Weights of a small GPT-style language model, trained from scratch on English Wikipedia: MLP 512 SwiGLU, vocabulary 32000.
MLP neurons of a small language model. Each row is named by its layer, matrix (gate and up: input weights) and neuron, and shows model dimensions 0-63. Each number is 128 + 24 x the weight over its row's rms, rounded and kept within 0 to 255. A neuron's up and down rows have the sign that makes its largest values positive.
A block is one neuron, or neurons of one layer that tend to fire together. After each block is what it responds to, as a language model described it from the Wikipedia text at the highest values.

L5.gate269 [119 155 156 129 129 151 111 129 114 177 148 122  95 107 126 163 100 147 198 116 133  85 130 104 135 101 133 128 153 125 131 118 111 126 121  97  92 117 141 137 173 151 120 118 166 118 100 145 154  63 122 201 151 168 156 123 124 135 135 129 170 130 117 143]
L5.up269 [142 151 106 127 111  98  88  97 168 172 114 109 112 124 103 137 136 134 122 161 115 127 148 126 150 123 149 140 122 145 139 137 115 136 131 158 140 103 113 147 123 132 128 148 158  77 131 153 138 141 154 137 149 142 103  97 139 108 104 117 124 140 138 126]
L5.gate306 [153 137 162 116 114 165 104 124 162 176 117 130 133 131 126 182  79  89 130 132 196 107 129 118 130 117  95 138 134  96 132 117 113 131 122  86 113 107 138 170 115 148 131 135 192 142 110 125 114 107 120 152 139  94 135 153 144 129 148 118 137 168 161 115]
L5.up306 [112  93 108 132 108 139 117  81 104 113 131 140 109 135 135 105 139 108  99  97 146 102 145 108 121 142 134 106 111 164 147 127 131 112 133 100 142 147 108 146 153 154 164  64 146 132 100 100 111 173 115 151 129 119  81 124 174  91 142 170 119 142 142 104]
L5.gate376 [125 130 151 141 102 125 128 172 150  80 104 138 110 155 119 143 116 122 150 133 144 132 122 166 140  89 165 122 105 103 121 156 147 131 117  91 127  73 121 202 116 107 125  84 125 136 141  95 180 129 119 113  97 100 108 134 129 117 171 173 139 159 136 142]
L5.up376 [129 136 130 136  95 142 177 139 159 145 148 149 124 122 125 113 119 101 150 125 111 149 100 158  96 143 152 107 145 110 151 177 161 116 109 141 132 114 122 131 114 129 154 109 130 108 143 120 133 122 133 142 105 110  82 110 140 136 111 168 134 142 107 143]
L5.gate445 [126 124 127 101 134 112 134 127 137 154 102 107  84 127 101 110 105 130 142  94 133 139 106  84 135  87 156 116  62 135 112 126 162 126  93  99 136 145 140 151 145 125 110  77 152 109 138  81 125 140 148 147 124 133 165 141 154 139 175 150 129 156  94 118]
L5.up445 [164 124 157 119 137  66  91 167 164 142 123 123 123 134 112 170 129  84 161 129 141  69 128 166 155 145 142 157 106 121 186 148 145 121 133  82 110 124  97 115 135 159 133  81 143 131 151 129 121  89 173 149 123 147 157 150 136 139 133 124 151 128  92 133]
Description: Table header separators. Column-separator pipes between header cells of wiki tables, e.g. Team |, Candidate |, Yds |; also possessive apostrophes (Board's).

L4.gate21 [112 104 108 125 147 148 140 137 165 154 101 122  99 129  85 119 137 141 160 119 152 154 130 114 181 133 140  97 172 126 134 122 150 144  93 119  99 119 133  98 149 141 161 142 164 150 105 182 157 128 110 123 167 113 156 148 144 170 139 104 152  98  65  85]
L4.up21 [144  84 142 105 170 123 141 169 118 153 149 150 147  65 171 149 146 152 114 155 148 102 132 106 117 103  91 138 128 132 190 124 144 121 142 160 147 155 161 125 155 116 151 165 146 147 136 139 173 126 128 108  98 102 129 138  69 138  78 133 109 153 166 170]
L4.gate29 [128 170 122 121 141 149 136  73 107 122  97 141 105 149 102 110 151 138 106 129 138 129 117 120 119  72 131 135 118 117 101 112 121 113 145  95 133 149 131 170  92  96 134 201 125 138 117 144 137 118 120 161 174 141 140 110 121 125  75  86 124 104 101 115]
L4.up29 [166 133 148 105 131 110 157 112 153 158 157 117 126 114 167  87  57 142 113 103 105  91 137  82 175 155 126 161 165 138 113 146 131 135 114 168 134 121 132 166  65 108 155 142 147 100 105 177  95 113 103 166 176 124 146 103 113 131 133 174  86  98 137 125]
L4.gate34 [104 100 146 121 104 147 101  95  68 144 162 144 127 151 137 105 100 167 146 144 115 140 108 128 153 125 116 140 122 111  74  91 161 149 149 121 134 134 143 127 124 198 169 132 153 154 136 179 111 132 125 136  81 133 126 128 131 126 152 129 101 120 128 112]
L4.up34 [115 133 104 101 104 173  98 148 106  85 130 130 144 127 111 101 123  97 123 174 166 177 137  96 130 111 150 118 120 127 126 138  95 123 120 107 155 147 140 111 106 126 145 110 109 124 102 105 138 134  66 108 154 141 169 128 130 138 146 113 115 136 165 143]
L4.gate38 [144 141 158 137 143  85 129  94 121 156  98 124 157 194 155  92 125 164 123  86 140 146  91 172 157 151 127 141 138 115 108  98 178 138 137  91 136 132 121 113 117 137 135 169 159 141 147 149 151 111 151 101 139 124 101 176 100 122 125 144 141 129 138 132]
L4.up38 [142 117 153 124 188 120 164  73 136 136  71 126 135 133 140 180 156 159 136  95 113 122 142 155 169 141 105 174 134 150 103 161 143 115 124 125 134 137 126  72 139 116 131 121 135 147 112 180 136  98 146 133 107 117  98  98  93 166 153 126 144 102 139 108]
L4.gate176 [ 96 123 113 147 126 135 160 128 131 148 138 120 121 141 130 116 107 151 115  70 115 132 132 113 171 116 121  93 134 147 102  99 155  93 149 108 142 133 109  77 112  86 103 123 128  87 117 137 130  63 106 128  80 131  96 147 112 166 157 176 149 135  92 158]
L4.up176 [126 104 145 140 116 155 160 162 139 130 123 121 139  86 128 152 100 162 107  70 126 121 171 182 151 143 135 141 157 118 101 140 114 145 133 138 105 148 100 138 143  79 149 201 117 104 146 145 128 118  86 114 106 139 121 107 129  98 158 155 115 140 119 154]
L4.gate345 [170 133 143  98 175 128 149 150 139 147 107 108 135 140 177 123 151  95 122 104  90 155 103 145 143 111 124 150 127 123 136 100 105 125 133 152 110 160 123 140 133 126 126 132 124 159  99 147 128 139  97 118 130 100 134  92 139 135 164 146 163 112 139 139]
L4.up345 [ 76 116 134 148 138 149 172 128 136 134  86 172 157 138 111 112 111 130 109 141 112 111 110 137 112 160 135 171 137 151  96 103 158 138  92 114 128 106 157 133 142 178 121 117 110 115 129 135 122 106 124 136 192 116 113 130 146 120 149 110 100 150 133 129]
L4.gate348 [126 125 148 143 105 115 121 120 125 151 109 144 148 117 151 170 127 119 116 114 111  97 148 132 152  84 125 106 120 126 153 157 138 112 122 166 139 117 143 189  73  88 153 110 141 126 118 118 154 116 100 127 133 120 126 127 127 131 118 157 109 131 126 158]
L4.up348 [128 125 174 156 119 148 164 119 148 155  92 109 137 128 160 153 158  79 168 111 127  97 102  85 120 119 136 113 139 160 126 164 163 102 162 165 150  89 121 163 115 119 121 106  70 123 157  98 156 124  97 185 132 134 108 101 180 108  63 121 149 149 144 129]
L4.gate372 [109  97 149 114 154 138 177 137 206 169 118 121  94 125 121 106 150 131 137 118 158 172 107 133 157  71 198 115 118 104 132 116 137 132 132 121 132 109 120 140 103  80 111 135  91  93 154 146 131 142 106 125 156 145 156 121 114 125 164 123 146 119 114 149]
L4.up372 [138 130 140  86 144 108 147 103 103 150 146  94 102 121 130 152 140 157 111 148 167 127  97 146 113 113  93 171 108  99 135 113 149 129 123 129 111 152 114  92 125 130 188 145 130 145 146  76 152  89 101 152 158 130 145 111 149 108 168 112  94 138 121 124]
Description: Punctuation after "and". Slash or comma directly after "and", as in and/or or "and, after reading"; weaker on hyphens in compounds (off-white, 14-of-26) and "that".

L2.gate100 [101 141 123 144 113 162 162 120 167 162 105 167  99 123  86 106 171 112 122 145 153 102 166 122 131 126 106 127 133 130 143 183 134 117 172 155 117 103 163 127 128 160 126 157 167 102 136 105 126 133 110 143 125 154  93 127 143 158  95 144 155 119 130 150]
L2.up100 [134 147 171 110 105 142 161  75 162 160 141 118 144 134 143 150 133  92 126 115 165 111 125 134 101 167 142 164 169  94 137 163 150 120 146 109 135 113 156 124 115 172 163 101 100 144 166 128 137 174  94 150 121 129 101 108 102 107 106 156 130  82 122 130]
L2.gate204 [ 97 141 125 125  84 118 133 130 129 122  87 127 122 130  71 140 166 138 139 120 133 105  99 125 146 137 133 142 128 151 135 125  96 103 129 101 123  96 147 122 157 119 136 133  80 124 109 125  93 111 166 107 128 147 152  88 122 142 131 133 124 111 152 143]
L2.up204 [139 148 109 101 102 138 151 130 130 156 108 122 128 107 102 154 122  97 131 121 136 106 116 162 142 136  38 104 116 141 142 137 146 128 128 119 113  86 111 139 100 151 173 116 115 121 129 110  91 143 100 147 134 120 135 144 131 139 154 114 103 131  81 110]
Description: Date-introducing tokens. Tokens right before a date: colons after Born/Died/Released in infobox lists, birth-year dashes, and sentence-initial "On" opening dated paragraphs.

L4.gate156 [134 157 102  86 137 147 111 108 154 112 164 151 148 157 111 117 193 128 129 112 122  92 158  67 104 121 107  84  77 127  86  92 120 151 149 100 105 109 174 125  95  93 149 180 133 145 136 123 120 132 133 146 114 151 104  89 142 151 107 157 156 170 139 146]
L4.up156 [150 175 161 135 126  88 124 118  90  94 175 121 141 112 179 125 104 144 138 159 128  85 135 140  95 111 122 146 156 117 146 129 158 155 161 145 117 154 164 119 115 132 128 144  85 106  95 129  99  80 121 128 128  98 144 110  88 152 130 134 127 148 126 117]
L4.gate180 [134 141  97 144 115 142 117 154 152 134 135 160 145  92  57 112 170 147 140 134 151 106 100 166 124 108 124 125 131 131  87 165 139 129 130 118 152 134 117 123 125 126 100 133 144 123  98 130 125 131 140 117 144 154 102 162 134 154 149 132 114 129 133 136]
L4.up180 [147 157 154 142 119 128 129 102 127 130  96 135 150  96 138  85 121 191 135 163 108 112 146 139 107 137  90 133 123 133 144 139 160  78 130 154 171 132 138 119 137 135 155 113 115 104 158 146 147  97 132 123 129 118 153 103 139 136 105 122  95 140  93  88]
L4.gate188 [113 140 138 167 165 122  92 133 154 135 178 103 113 150 101 121 129 114 167 134 120  99 119 100 127 156 128 107 100 138 110 119 149  94 118 136 134 121 109 166 153 125 154  90 175 153 126 116 132  77  84 142 135 104  88 181 131 177 141 129 134 117 137 163]
L4.up188 [ 52 118 139 125 156 135 178 138 131 111 126 136 120 150  60 107 140 128 166 104 105  95 111 139 129 150 100 112 142 182 121 128 146 124 177 149 118 102 145 162 141 115 100 128 170 131 157 130 120 114  82 157 142 116 115 144  95 107 132 141 141 104 168 120]
L4.gate249 [133 111 105 118 137 152 139  83 148 149 123 123 134 144 115 147 160 112 166 157 128 131 132 120 110 167 121 158 125  84 151 158  96 138 135 149 133 117 133 123 147 145 129  89 101 109 130 109 138 138 101 121  70 141 127 141 155 164 122 159 141 130  93  92]
L4.up249 [164 131 122 104  95 167 113 139  90 119 128 104 105 160  91 174 134 139 102 106 154  99 140 128 155 124 126 138  96 146  89 128 151 147 179 163 131 123 152 132 134 130 146 132 169  85  95 127 146 117 108 120 134 107 143 153 151 129  92 158 104  89 151 123]
L4.gate365 [132 133 149  80 127 130 150  93 148 148 146 123 172 136 123 125 129 116 175  97 107 112 115 163 124 144 163 181 115 139 100 173 156 141 119 125 117 121  96 117 135 104 142 102 146 135 120 146 129 112 100 170 150 142  77 142 119 142 107 125 147 134 133 124]
L4.up365 [100 111  89 109 137 145 125 155 133 110 111 128 131 147  96 155 128 127 146 116 135 122 124 115 102 146 137 118  85 159 140 102 141 138 133 135 160 108 151 122 118 127 151 129 115 171 137  77 146 100 133 108 107 127 130 161 133 140 112 162 126 110 140 134]
L4.gate370 [139 114  94  88 146 113 142 144 145 106 137 128 110 119 120 142 151 179 123  99 146 127 141 134 107 188 108 150  95 158  99  94 116 153 138 115 138 113 147 142 157 128 120  95 136 121 102 113 134 119 171  89 111 153 116 152 129 130 128 109 151 112 103 167]
L4.up370 [161 128 108 149 112 173  92  90 193 118 163 101 109 113 117 111 100 176 138 141 135 144 108 131  90 150  76 124 159 121 113 146  90 114 124 155 132 110 129 115 114 170 141 116 145 148 117 117 123 115 149 176 105 109 163 136 103 104 151 152 138 127 142 119]
L4.gate394 [176 108 152 121 154 135 136 105 127 118 145 178 120 144 116 104  87 165 123  98 207 152 115 157 113 176 121 120 124 156 126  98 157 163  96 160 138 112 108 135 114 113 162 125 147 171 135 119 148 121 108 146 131 109 125 116 139 147 142 137 111 126 123 111]
L4.up394 [121 128 152  90 113 175 150 156 133 118 109 118 139  88 112 152 108 140 144 184 117 120 108 116  93  97  98 134 142 179 103 157 127 157 127 135 154 111  96 166 140 168 131 123 158 144 149 113 118 137 110 133 150 126 126 133 103  82 119 152 161 132 150 121]
L4.gate459 [117 137 126  60 142 111 153  92 157 127 133 104 157 112 105 101 196 158 147 149 177 120 102 100 135 161 105 153 105 145 141 117 125 165 108 128 128 104 165 167 114 140 142 110 156 135 151 122 135 130 141 184  84 130 117 124 114 157 134 128 139 100 124 146]
L4.up459 [150 116 107 122 128 139 121 151  76 118 125 142 125 121 112 133  98 182  88  98 130 105 124 107 118 151 116 121 136 126 161 131 154 134 164 150 170 128 135 117 120 182 121 102 154 167 104  49 137 108 104 123 106 135 118 151 121 138 155 117 123 174 116 141]
Description: Date/number-preceding prepositions. Prepositions and partial dates right before an upcoming date, year or number in biographies, e.g. born on, in 1954, over 300.

L4.gate61 [ 50 151 110 129  93 149 178 118 130 142 128 124 135 114 104 116 109 133 155  99 116 153 113 134 156 130 134  82 126 111 118 173 169 136 128 124 100 159 120 145 108  88 143 102 145  78  93 131 155 122 113 159 123 119 119 111 166 194 145 113 149 116 119 125]
L4.up61 [ 89 118 110 121 111 137 102 139  98 144 143 128 116 136  88 111 105  87 117 129 144 138 124 108 118  97 121  95  94 115 134 114 117 110 134  59  86 135 154 155 152 125 148  99 141 141 154  90 138 148 109 194 156 121 127 156 180 100 112 177 105 174 111  83]
L4.gate81 [ 97 115 110 122 125 147 117 133 142 169 115 138  99  91 121 131 117 115 176 131 134 124 146 112 111  77 163  87  92 119 121 166 101 135 134 144 135  88 103 111  97 151 117 101 187 131 123 110 103 138 121 170 122 123  94 123 136 119 126 139 160 116 100 161]
L4.up81 [147 152 160 124 124 103 105 131 143 142  96 139 126 141 124 145 127 126  86 136 147 174 111 133 132 117 152 161 155  97 145 179 153 125 101 142 138 103 146 127 116 147 143 151 161 164 123 105 164 154 114 118 155 110 153 140 136  97 118 141 139 153 109 112]
L4.gate178 [ 99 104 155 110 122 149 102 122 189 135 138 175 158 136 142 104 144  96 141 174 110 117 125 154 177 107 140 120 133 121 146 160 140  87 127  84  94  80 115 113 123 145 153 108 132 130 118 143 108 123 166 157 128 104 102 142 144 137 185 136 147 156 118 139]
L4.up178 [139 132 165 143 150 127 117 102 124 111  86 146  85 154 144 135 130 140 124 137 136 117 120  80 105 148 111 151 149 146 154 147 106 131  99 132 126 154  94 156 121 105 121 144 180 124 142 115 131 149 120 127 162 189  89 132 120 106  74 161 139 129 159 160]
L4.gate262 [170 149 153  77 135 156 143 155  92 138 141  99 137 145 116 154 117 156 122  70 142 162 115 124 149 127 142 166 108 170 125 119 153 127 117  94  87 157  91 159 147 136 156 121 152 134 127 115 144 159 121 139 111 130 110 105 101 128 109 150 140 120 120 158]
L4.up262 [150 128  95 126 135  73 163 147 121 137 105 116 127 112 106 129 131 134 141 133 114 126 129 137 149 120 164 181 153 148 176 128 151  97 141 140 113 110 138 112 135 127 173 104 110 110  84  84  96 131 152 148 125 108 106 133 109 139 187 123 110 146 164 139]
L4.gate278 [170 143 151 140 110 102 138 137 146 164 122 143 127 146 125 169 143 115 106 140 156  73 120 106 157 134 130 129  90 110 114 166 131  64 106 134 123 120 131 133 125 160 140 107 143 182 142 125 173 110 113 154 121 124 106 132 119 110 121 114 151 149 126 132]
L4.up278 [137 130 117 150 146 140 147 148 143 164 101 152 161 146 128  79 114 124 128 163 114 129 117  95 109 135 114  99 129 145 141 159 160  94 101 125  90 125  78 152 132 144 137 127 139 131 151 128 155 152 175 117 165 136 125 144 136 143 130 122 164 159 135 130]
L4.gate321 [128 156 124 139 105 130 104 137 157 122 113 138  88 120  91 127 140 138 138 106 183 155 141 124 136 125 159 138 119 103 105 109 127 126 124 130 106 110 122 176 105 113 150 103 165 160 142  97 143 126 116 171 126 166 123 118 153 174 171 124 132 137 139 147]
L4.up321 [139 103 119 160 161 109 104 134 140 166 105 118 112 147 113 144 133 139 127 126 126 132 148 147 151  97 118 117 131 127 110  93 120 127 137 141 117 147 123 113 141  95 125 112 151 118  98 106 110 154 126 151 111 136 107 154 115 126 131 169 142 115 120 107]
L4.gate354 [135  94 111 144 134 135 141 118 140 149 160 131 139 182 162 113 160 128 120 159  98 114 100 103 174 112 133 118 125  97 121 141 122  95 116  98 122  97  94 160 156 102 138 103 137 131 121 143 134 164 108 132 149 189  88 111 153 120  91 143 154  88 104 102]
L4.up354 [ 87 114 154 135 123 164 123 112 125 125 148 177 103  90 141 109 118 124 155 125 108 150  65  99 149 129 154  86 147  97 112 156 129 125 147 177  75 107 131 157 145 117 150 127 145 117  95 119 129 141 139 116 146 135 161 148 131 116 108 150 124  76 135 122]
L4.gate404 [ 72 133 100 121 137 139 118 120 129 132  92 152 141 133 141  84 132 125 113 105 106 139  72 137 187  93 168  87 139 119 144 123 158 100 110 135  97 114 154 167 101 110 134 100 142 108 145 115 126 133 125 156 119 144 104 138  90 132 178 141 164 156  94 108]
L4.up404 [140  92 117 145 163 108 112 130  87 133 131 158 152 142 172 138 117  88 178 115 113  93 115 111 152 134  91 116 107  98 138 138 140  95 112 126 119 127 137 170 158 126 112 114 110 107 147 171 143 108 134 114 168 159 143 133 163 122 167 118 108 134 151  93]
Description: Table header delimiters. Pipe characters in markdown table header rows, at the row's start or between column names (Year, Team, W, L), plus occasional list-field separators.

L5.gate54 [193  76 122 115 128 158 137 153 106 158 136 142 107 115 121 119 138 129 138 176 133 142 168 155 137 145 103 150 164 118  83 152 131 181 137 155 126 157 177 100 122 117 149 162 136  85 134 138 110 161 153 113 136  95  71 165 115 111 176 157 108  76  97 167]
L5.up54 [121 115 132 122 119 123 124 148 106 157 147 104 163 126 113 167  96 107 120 115 141 110 189 119 105 136  95 143 139 122 132 128 150 135 122 138 122 137 169 100 148 128 139 168 127 110 110 123 125 123 108 144 155 139  81 134 136  98 170 165 146 111 142 147]
L5.gate264 [160 101 139 126 138 134 135 144 135 126 123  96 153 101 116  92 151 170 121  85 120 135 145 175 167 129 134 154 146 130 120 103 100 157  85 103 124  74 131  97 119  81 153 142 147 145 128 158  88 126 140 108 140  94 117 118 165 130 158 124 179 110 110 151]
L5.up264 [136 118 121 121 155 134 123  92  71  78 141 138 117 110 148  91 151 127 118 150 152 103 116 112 129  82 149 164 123  85 126 139 125 149 134 130 134 138 174 135 156 112 136 122 178  90 106 117 120 123  79 131 145 119  66 147  75 159 143 111 144 117 136 121]
L5.gate276 [133 122  88 133 123 142 165 155  98 111 120 130 120 114  83 132 136 133 145  93 155 118 156 120 125 106 150 141 156 146 140  97 129 153 131 130 110 140 107 125  93 114 177 116 133 129  82 130 149 119 134 146 130 106  70 184 143 153 127 148 158 126 119 133]
L5.up276 [124 153  93 163 112 136 128 119  84 169 161 118 158 119  79 119 161 128 125 133 118 107 127 151 176 125 128 137 128 159 139 159 116 130 153 118 112 107 155 159  74 118 156 143 142 120 163 125 147  85 129 151 139  91 128 118 139 157  90 128 170 122 153 162]
L5.gate422 [152 121 142 125  94 157 113 115 147 148 131 157 153 164 110 147 145  93 166 136 158 132 109 125 151 104 132 122 149 107 147 145 149  72 115 117 141 138 142 138 131 139 135 129 105 141 138 118 112 135  93 145 127 126  96 155 155 126 106 164 129 134 164 156]
L5.up422 [108 173 104 132 148 128 146 135  96 138 151 173 125  78 136 107 109 163 118 131  99 125 126 141 101 118 145 131 150 121 108 125 137 129 148 104  99  97 134 110 124 129 129 158 101 124 114  97 152 118 114 132 122 145 116  90 153 136  66 125 120 140 120 116]
Description: Date-introducing prepositions. Prepositions on and in (often sentence-initial) just before a date or year in historical or biographical narrative, as in "On December 1, 2009" or "in 1539".

L5.gate327 [ 39 159 124 114 117 110 121 145  98 140 140 130 133  73 115 135 125 158 127  66 149 130 107 130 146 101 156 177 117 131 134 129 202 154 116  97 163 135 114 147 140  78 139 134 129 114 133 112 158  98 122 125  73 117 114 125 111 136 143 163  87  89 185 161]
L5.up327 [155 121 110 125 140 125 118  75 128  89 137  98 134 153 121 130 131 143 136 150 143 180 125 167 132 144 102 144 137 132 142  72 121 109 134 115 118 166 148  95 155 109 128  86  64 107 149 154 113 126 191  94 119 167 147 146 132 142 114 144 130 121 152 130]
L5.gate360 [ 67 103  86 125 118 137 136 101 128 158 122 118 154 128 121 121 150 138 129 104 116 150 109 158 123  66 120 124 111 114 116 117 136 143 128 119 124 120 160 141 102 118 146 125 102 110  56 146 173 128  66 172 131 117 149 119 128 141  97 138 141 110 102 145]
L5.up360 [145 182 118 129 132 122 142 139  88 132 134 112 147 145 107 166 133 110 127 139 115  65 127 118 136 152 127 174 134 122 130 139 146 109 103 109 105 157 149 149 104 146 107 165 103 118 128 138 111  72 157  99  95 107 142 123 174 105 166 110 136 167 105 155]
L5.gate364 [ 92 123  94  93 140  85 139 104 141 131 109 136 143 102 131 101 160 112 130 122 170 126  78 155 169 112 133 155 116 139 125 117 145 122 126  99 145 125 146 156 119 123 125 114 146 123 138 155 117 144 171 123  91 133  93 129 137 126 128 155 114 117 137 156]
L5.up364 [102 190  92 120 133 127 186 138 178 133 115 106 129  73 173 127 120 139 126 109 181 159 149 118 147 147 127  84 109 102  87 125 140 134 147 123 132 159 129 146 109 134 117 146  94 155 122 122 117  75  92 133 105 107 133  68 119 108 157 134 106 139 136 133]
L5.gate434 [112 111 134 101 166 139  95 112 125 106 114 121 144  87 160 140 168 174  88 113 163 166 104 134 171  90  90 138  91 138 105 138 119 109 124 143 194 149  98 108 100 148 164 126  94 124 101 131 175 119 109 171 171 103 171 172 180 142 171 134 110 104 109 104]
L5.up434 [130 120 129 107 172 117 147 131 131 130 121 109 153 139 152 130 137 114 105 112 132  94 119 207 124 140  96 137 137 145 138  83 153 133 146 141 109 134 119 132 183 169 112 150 115 110 116 119 133 135 153 130 153  99 126  93  88 132 126 100 128 136 126 148]
Description: Quote-introducing punctuation. Colons, commas, and words like that, saying, including right after a speech verb, just before quoted or reported content (said:, stated,); sometimes colons in times.

L2.gate9 [112 143 133  96 124 160  99 116 141 118 112 102 130 164  91 100 150 117 122 131 171 162 130 135 132 120 116  96 120 146 116 101 159 171 120 139 102 130 152 144 111 100 127 135 123 113 134 179 157 143 139 114 112 120 116 142 165 155 126 124 130 119 132 136]
L2.up9 [146 135 125 162 124 185 147  99 134 149 132 133 115 107 142 133 170  96 170 166  95 121 125 185 109 141  89 134 138 113 160 148  91 173 153 130 119 122 159 141  89 126 129 136 188 110 154 121 117 102 102  88 115 112 140 152 126 122 157 143 132 103 131 127]
L2.gate422 [126 149  97 164 107 116 151 180 146 127  94 135  88  82 118 163 126  29 114 116 136 140 113 134 108  92 125 161 127 108 112 164 114 108 133 154 160 146  99 106 140 119 115 110  85 118 153  84 136 130  88 146 124 124 137 123 123 147 139 121 136 105  99 128]
L2.up422 [116 125 107  96 122 121 129 124 161 106 122 143 143 136 110 120 109 103 176  77  94 196 134 118 142 156 120 148 122 150 119 103 102 140 154 108 127 136 120 107  73 104 128 141 123 167  91 133 134 170 108  96 134  87 146 123 126 107 151 124 157 103 116  90]
Description: Compound-word hyphens. Hyphens joining parts of compound words or ranges, like north-west, follow-up, commander-in-chief; also the second word of fixed phrases like at least.

L2.gate315 [116 156 116 150 118 141  81  94 147 126 142 155 110 160 117 130 118 129  93 151 108 129 102 102 126 134 111  59  98 187 109 168 160 105 120 140 138  91 132  69 109 100 116 122 149 105  70 105 158 161 126 141  91  91 142 165 183 162  98 152  96 126 120 142]
L2.up315 [141 151 131 121 142 121 124 158 117 206 149 115 102 149 123 198 159 132 124 119 128 122 115 180 126 104 115 122 117 105 144 127 107 113 119 120 134  91 147 115 141 121 133 118 140 119 106 111 142 138 114 182 154 113 129 157 153 122 164 157 122 170 122 105]
L2.gate507 [117 140 140 119 102 138 100 105 157 140  59 153  95  88 123  77  91 108 165 145 126 104 121 144 192 149 165 113  93 165 123 152 128 101  74 128 107  95 137 128 126  87 169 130  97 142 100  85 144 189 120 156 138  90 142 140  99  94 158 119 120 121 129 109]
L2.up507 [133 143 129 149 122 138 150 151  95 130 156 134 126 148 121 158 134 101 107 140 127 105 126 187 134 110 112  93 109 127 129 115  82 105 128 147 140  78  82 122  90 106 141 127 113 105  99 121 129 148 124 156 129  73 129 199 129 102 165 161 124 119 146 104]
Description: Table row-start pipe. Pipe characters opening a Wikipedia table row, mostly header rows after a section heading (| Rank | Rider, | Party); weaker on "as" after served/acts and possessive apostrophes.